MLP neurons of a small language model. Each row is named by its layer, matrix (gate and up: input weights; down: output weights) and neuron, and shows model dimensions 0-127. Each number is 128 + 32 x the weight over its row's rms, rounded and kept within 0 to 255. Numbers have three digits each. A neuron's up and down rows have the sign that makes its largest values positive.
After each neuron's rows, "raises" lists the tokens whose logits its output raises most directly, leaving later layers aside.

L7.gate751:116119179162119220115128098152137101162136110188161129114124143157127136136165112156156117136120078166110192090116177115141092123141085106204143144121169139121097101189117129141099132088100137078098093120085158169175045162080128103143140115156055120144127196142148106171151123108111086160197087169104093163143061163100134161115117120123115164165068096123182150136148128181102149110131
L7.up751:094121161077155148075141151132122087125144118176132151142122105094167162118118110125114090207134100131118119154110111135197137151151085103123110132123096161079143074139066079086131137065149128066074091124152125113138143152121110116132104184169101135151132108126148078082119131135197064081138122159066103109119114142128178146093114156159151143116118134085129149208177142148132143117074
L7.down751:132111177184127094224181131144127107110076157121165124106156136147110116111153127160123094154137118125152128131106095119148105131124117156114137090179052119107108130187095148166083213124102141147079088094102115203181158120101125178156118126137135146120109155158124134088093140097139163143129132111172127161131120114122105112128116055155117152166135147152129152156172123123155108136106
raises: "ge", "ry", "nel", "ries", "ges"

L7.gate1521:188147144102113129107179156137090126110097088121156129166156128090199148167164107122101156102086115103093177118097126142169149091071125074122146127115095148125172106153122170212120118067141131165157150153112208110109145153101102140156060150164130155169166151089108143137120084192079120085046078104107119086118089116119108147153128110148175143103122098141143122135100142128090172085157
L7.up1521:157143089124152143122127137109114105132110152137150095129139111150197152094122103138184145109112132147127100126059107178135118109147156118141128119129082136136113143153130156125130110134138164154186137140132122118073129145051163131156131145141102120150102088096136164077109091172131168142035132134137097133114178127150099129111094182043161123047146135142135146146174190110113138102146
L7.down1521:185122183139105098085179107175159111125097130104138117155087088089200146131115115130086133121166121109100120167113121106156052118147142111099109112179141147093123140146162117198110132192144157117120134082145118108161206138161185165115143224150114148092084133103130146145125144129108128164127140142149103135111105071078120109116132089101110090091129098106061194141138135148022132158137
raises: "vi", "ving", "ves", "vo", "rd"

L7.gate1735:132102147123130133093110146150094144136139114138178151133106125105159144141084076178194080087138131113169146146142094137161151129122135157165102109093161102099158090109086127118126112084141127100104114127120118136157154155188094140076210135133121131138171119138145120130154079084122122081128116132157118165141183137112061176117111102068154067113093139137056132088061133088164106093104
L7.up1735:159114152121093132118098138206148123092144076208120142134100154155128182086118160152186104123180116118142113151085184128106145145151123109161137144139164087160165155110123147075042065158152097183165106159076149174116136145109132165088163085117118126172126112136135103126149085119123155060111149197105101106135124121111155126142159078055096143101170144148020108085138200082129165121114
L7.down1735:110097184079093180134111130143144129122128190091156112119121106114125083149160112135151132125131129127172135123140113163083160091119195116124118078204067130135179146169103108108160039126103114094137123127159088124151162153173143153087110148121084115145190125129175156142135129151130095102108165178143171077084129116184131066097135084115172105145098081128140155101075145075208127145192
raises: " such", "eed", " being", " having", " something"

L2.gate238:092124093176102136149065121132125075126098114125140110138099175128116115156166098110124097156134157154147118135114191135188209170159100134125162149065130121195133125104135063155138119130144128157111159133169160146135117144177125104122135136136099102131058160108193089139188186120139124144136146113139080107106128119129095191030040166171156138122115134114155112145144181167068136096127
L2.up238:129138106191075143173089094133077094130151136116121126107095158169126100142162089158123129127146133170162144102121183076201112126116152128114128124080151100160137092120126090111132099152130116194128131119162180141125088115185141130166133124134092075156067173100102103139145138146086122099119149105169106146127100156122170189145088136178132100129145149113116167186100124109139147074132
L2.down238:111177119171139205162105138131047083137141135117142130088117210126109100104162114167167122194121050144086135138166112123195177084155181143155095131107132142093134134184109061116153130088110126131079136102126129155112101091145144171174146117148053065137125148148117144116140168107097108093128160112176101119158085081108141127158089125172172134150097113132105091183104097116167124094164
raises: "ased", "rem", "ase", "ited", "ili"

L7.gate713:080109158098139141087137098147172108139101142154118113165074187116135137208135147198148139087126091140156111121128097122099084126112200108121058126145065117164146068128076163090151126176124112159190125143114118101119146126145134171176145134106129122131104122078161143152106073179095159140126096157168088077138123173121085166114181115126144091159066100141114123110042081109121078123143
L7.up713:060122173112152123103151142137097095177137137157143074162099137087170122107125082162167145074151137190144117113142105121124083111127192107118082140118144158160140108105109144123147131150109136165135160163087185102150109137127140142205123120132147095142134079116125047144147070158072140134163106123107084122120102093134125132106194130126121113115163126127122054157089124121167060107127
L7.down713:056154151185102144151142163142118131168160151105100127106131123070155161152124137122133188110110138146172164133092152103131111133113130122077104156191044180139143121080158123098127108174101111127137136111137145125089137149156099090156147151172094086099171082095166076123109075141143126123156124122127095160153108124152058161121116133134165014136122106073095093143084097090136090117144
raises: " total", " 83", " 85", " 200", " 86"

L7.gate1545:104169134107156113121122142193117178154159124203170090083104073131109169130106167125178091126137071171159147164093109118058031041119180169134125107153100118154151108154160101098175136080129153145080110133089135158078099124140071137131150111138139091113171154033139167098135134143122182111175170118121091090106103191161121105149101161094100089158133115164093161060108096119142138150142
L7.up1545:052104153158161119155080121203109131119113175142119150107097117128174146119079176085127106129125103125183094163081115102165081116114098130077140072124176098167138117122102136103148115140113097159176139108122101153103147120151148172092091132167136079110089143135122074147139152107164140135145197108113169158194163136115128141156130120098102103137095157117154142094118134153110152109105
L7.down1545:170106097104091101138078114151134144122158174099139122117129108128128102083125129102126123166166129163092146104091104094045108140117080199134183125140037151092105162095170082106167137130107155105096081162122163154039114116161135106155170084042132132133101140087087217139112142123117108125132073101099174042098124090150155119145160163124067067103141117133135095175153110127149074182152
raises: " to", " towards", " into", " To", " onto"

L7.gate597:105131186116139152066090138099114150082120166126133124148157094108126165136113145138109112152103136058118159131153132179133167097209170126109108076140172082124096050158148195124082154078092118100156149164140167104128164131179140081150121161144110117148115073158122144132124125088123169126154092106142161077045198109145226121134102075081157162161135098127095122110148141137081153180109
L7.up597:193161165114138107122164137154089174141185103185099129112142158083100130104139061145161113120106108128193170112146155148172101106165113112108115137169134135121119083159183106094169108132068117085134156138098165146107123131155106153154125203129119182114130132160097139133107029087105162175113098143110105074110097171158174104106128073157223156129186132100136135117156147141107084197142
L7.down597:128129143154087138150144155138149118128152108126073130111119080093088155094187101102114134202081139151155078143169132166135111128178174105152170128136093157084153123105127093129097090152123098052112110154166105124145113113162094163176108141155085147123072118025072165136126118123111102105082112138107114118157100154126088193124129146124163086187121205098130140119153116124140119090164
raises: "e", "ée", "se", "ud", "es"

L2.gate643:124153140136084127136146125120157117115099089100153174104163142151147145123141091135113125120119133118116106102132167107131132113099132197185084083137176153075134115158154139097141144129130110146143198101113131140139128113122137143071183158120150060104179106110114106124105079100170144070112087138086096133153079130145047140127090121153130084146090070165113166097113137134106172132114
L2.up643:083171140116105134117172164116159128105083169101143157159183136189139215096131133056121076078133119176098138117136147134116143163162141182156120065184150132090099115096133151117100128090113129139202142142103068163159095179100162083092111152123143065110139163137111111110143128133160131099162100170124114178136130109112111092121111126171143103106068082148122129107155181156142127139147
L2.down643:130166131087138158120136167091124133101146106096124114100166089056168099131111152053109137136112066119152087149164100064113114141097114150127182103146136160096101104144149139160140094137093145082109157112127135107173097139105117086156113168174132100125184090176136109095124122151107086145126210165109157148122139136168168175108120104124155091126117058111120155106063089058166087090195
raises: " give", " find", " become", " provide", " get"

L7.gate1131:119174142093126120146115150089129146162144174116156073148135097084127095156067159168177117106154093128129206081133119133127168079060214127134123118174173166116104143095101129106145129114146138086091118115133107121168155192130160126107115156159099164111081118155150127130199178148165109103148208129149149115111157233152066097090169081108118115142134149100099143135071102137219182098141
L7.up1131:149178101105161097149128185145115164127139229126140113121167123058076042109143096125076097132164114123127109099155117152136104123119204142165100135110140119127137115068166140084126092086117173112095083100156187137112183096129152124105099163064093138125105140110158093141124079150158138073116167179063089138134135149145171083058190113130121131138235161160132182115061103180191147069130
L7.down1131:060147130186102108149099149132122158119104142167128174163151124089136170114177121161151147100115083063143145121070143098105078200147156108129123058162166136157103129089156127199178142128088089044090187140181165121124118127137172157122117098114056135078111132153133183117132144153122149093134103121137117122114125150102122116128104179119081155158136154122090112126172092178133138042163
raises: " times", " 1980s", " time", " 20th", " 1970s"

L7.gate445:170115106123126165141140110126134108119138109115148151119149161125146129123185056190162028132130110140130071097143163138096102089118073087134182142114103066166104136124127163158119148149120206134151106152102122131167134125172122131094095155142176114120089129121100088127133108147144141178151124125121116114100118148143172147110099146081174141152120140140134134128102172145106147099170
L7.up445:089109115135151114149098146169097126105137128136111136157096119164203114135147114106119086127080156163084121111140174161076143107161098135156164060149084091162164102205173108114098100183113162120155135109131115091129087145169149147165084145114141169081118081101152214099110114151111092161102109114083092129116062129135161149136174126092069069130137078138188103135139156136081133152055
L7.down445:112126156093132110053112100059105217117127174141173109171178111127093087122085175132093119142132120119150166110139120114114128161153152115121149152134179125100116116135069107084156186104076103166179131116125117149166132055093144119128117099130116185151142078122140136142126092115142127099137145118186087115140113132099112084099106178148167146138103156083074104101103121122131087133197
raises: " have", " took", " become", " went", " been"

L7.gate568:109154146114109119087143164159138176130093084109158090103170141142138192138112143116111090113156107105148130133096117122092119171179143143146124131112196164106150108155154103127131134115169108137173083145108117163184178132123111154126109098123140148050147066113079153104232091211087219102128117155124131103117157156109141109070093137159173135132136066103088174120158141106181105092164
L7.up568:125172161118127067148164104110131107136109093119126063133096215119127156102183139147135088126083141151179146089123131092193152145093144156140094167116127136093146090125129094147167120168183122139081117156186155172085135154106132112151130167095137088083108146137089159113132143117083088152162113121150115124128136141170117187128101156096129113141136145143120100141105087130142126138130
L7.down568:107085110110103184118137137184086183120172114114167089100174097122144176133072142116100167088157102089113114136135129133102095134155146125085112135118166116128133095126179123124108087125136123133195144160098102120162130100113131116127126092182149194075125106178106098163161106156129162080125101165104112127101136139084078100148158079162157129100086089137073170115125140138154127090117
raises: " them", " their", " him", " its", "ulate"

L7.gate280:030051127157104132091133103111133140187111143161175170154124205060163139164198109100120158191120175108120124126159124097140144072102086073160168081170155129130129089089121105095135141082134125162093115173080143132112125142098120148130185071117044124161097114096121155084132149081137115203140115046128092173135124116115157164185146092133143187142162115086143135133144107116148135154111
L7.up280:105094105130123178066149142100109138130070180179110092113120118114152147144131057103129129171121135157084112112122139114145161147113045133161192036160118107070108103070059072152204125089189233135158139127091111123108066175082114165118119143108119115144113153111120128120109093114100096116122087097176123137140112079045161143196137147100139172142181154081132156121098050142121167150152
L7.down280:133083137112102106150110162142108131180099102112173199124140137086135147137133053108130136170140130100108124109117118191153148101094117077109093123143122129163118083112166135096173157130081166134104176089169101150055124146128174099140134147096113078137100145100135111109070179114130152136112115135241120169093134153124084146134102179123059182088156155078129135138104058175049117142092
raises: " basketball", " Basketball", " football", " wrest", " box"

L2.gate378:206115143085107156113069071137126154098142103099157088106150127127133155096127119180164150058080080118183175182171073061124164125172087139100187168126091104112107130144096181165129084097093095098105123122074109139171097112137161163154073121142144128143129151124104157080161101132107111101152133059130140173144128224136153135113175143152166089153186094155090128105135137105231126149089
L2.up378:109139137086127161163057082124115194084129076155130135085168155114093138112070138140132152128130120116101158126126130067136197171088121194073150116082145094097083095199130084135134118108194178079174139171178090161184149109136173180102115100115140120167136149095147121096120094098120194147172107074147193167133184106076155147055139152181123105147062080164126139173113122153198125085117
L2.down378:131161130173142130127142117113098150141139118121110104138076111055174108114115145130176105095151084098123216154155132104084160105114121116126112104167069123128110137092091179148108130102147105150103106137074094122124116113162073067118125081111177121039123136196114150140121121110123159064102065120171144100109090115128154157115144163134162118100128117193090130151162171125112175142142
raises: "ler", "lies", "ling", "land", "lin"

L7.gate1771:084113140164185092092172089158122143074111169161169088178091089135099159213168162133173153093129177142213128103108096059162120156160090089151133141139100095081121187091135138139096135106160139117113093109114157072096198155101117114143106113175143141073156116103119145188124146149130155137104113148168154157103066042160152116115160130143176186094164137173111191113149107114112124160156
L7.up1771:073142116122147110108100136171188147148072174119116052111087156123137206150111122143136114131122168104145183187086213146120134189105132176167116109144148123059148144148166171172076132128177143155156078169112120077098192138124090123083087103158168193145121178100072150096137108209115132129105094189153186130081081076087111082131203176142147123127115149143135172165135139106084152105128
L7.down1771:180186069147135152188096122120117079169067196115105158097081171146112119092146133100146170090124162128101131113099148135082111143116136161104099110127172118155129115118139153147072049113125145098155131125129111099180135157126127102169069122136131169131134160193148126113112123112238038188096108147111141081139116154149151162165063052098159087181136167181193130091133112100148141182149
raises: " together", " from", " into", "ban", "cap"

L7.gate541:152100121118126115182114121158082171186128124121094090152154165042098095102098161170178170100086173154098121098048065151158117112147147116083149156110163095119152124124082109142149121128152133130116129128089149065091126112138141160130211089109091122150167075159189124087125151103139115173124128152102142110132079116160183105117137130127139091130144160134167135071175149150082150103137
L7.up541:153114152135123139205112097093107092119125144100087134130109155154120118115154113165102116114085133161108099077062132158147153133149144092114101102104145096141134114116120064131041136103172132081093103139098143112112166089165151079073160104100087143112126101088126144138171188105174106140099141161146105089124132093158158118116117157150131109143177140113165136095149165119123137139158
L7.down541:112146145117052149129089056120102136169129149156132139151149197162128106130107137123105145107119122153136132148148115150121191103077098126092112164121125114190108128153164101128074116175128142086076122079104140087088095103098153143096175036075112112092106114178156178138050139121107106157094213133145118172084147115120143127124086133183154107170135150125087139155146135110120197077164
raises: "ska", "ic", "ski", "sk", "ick"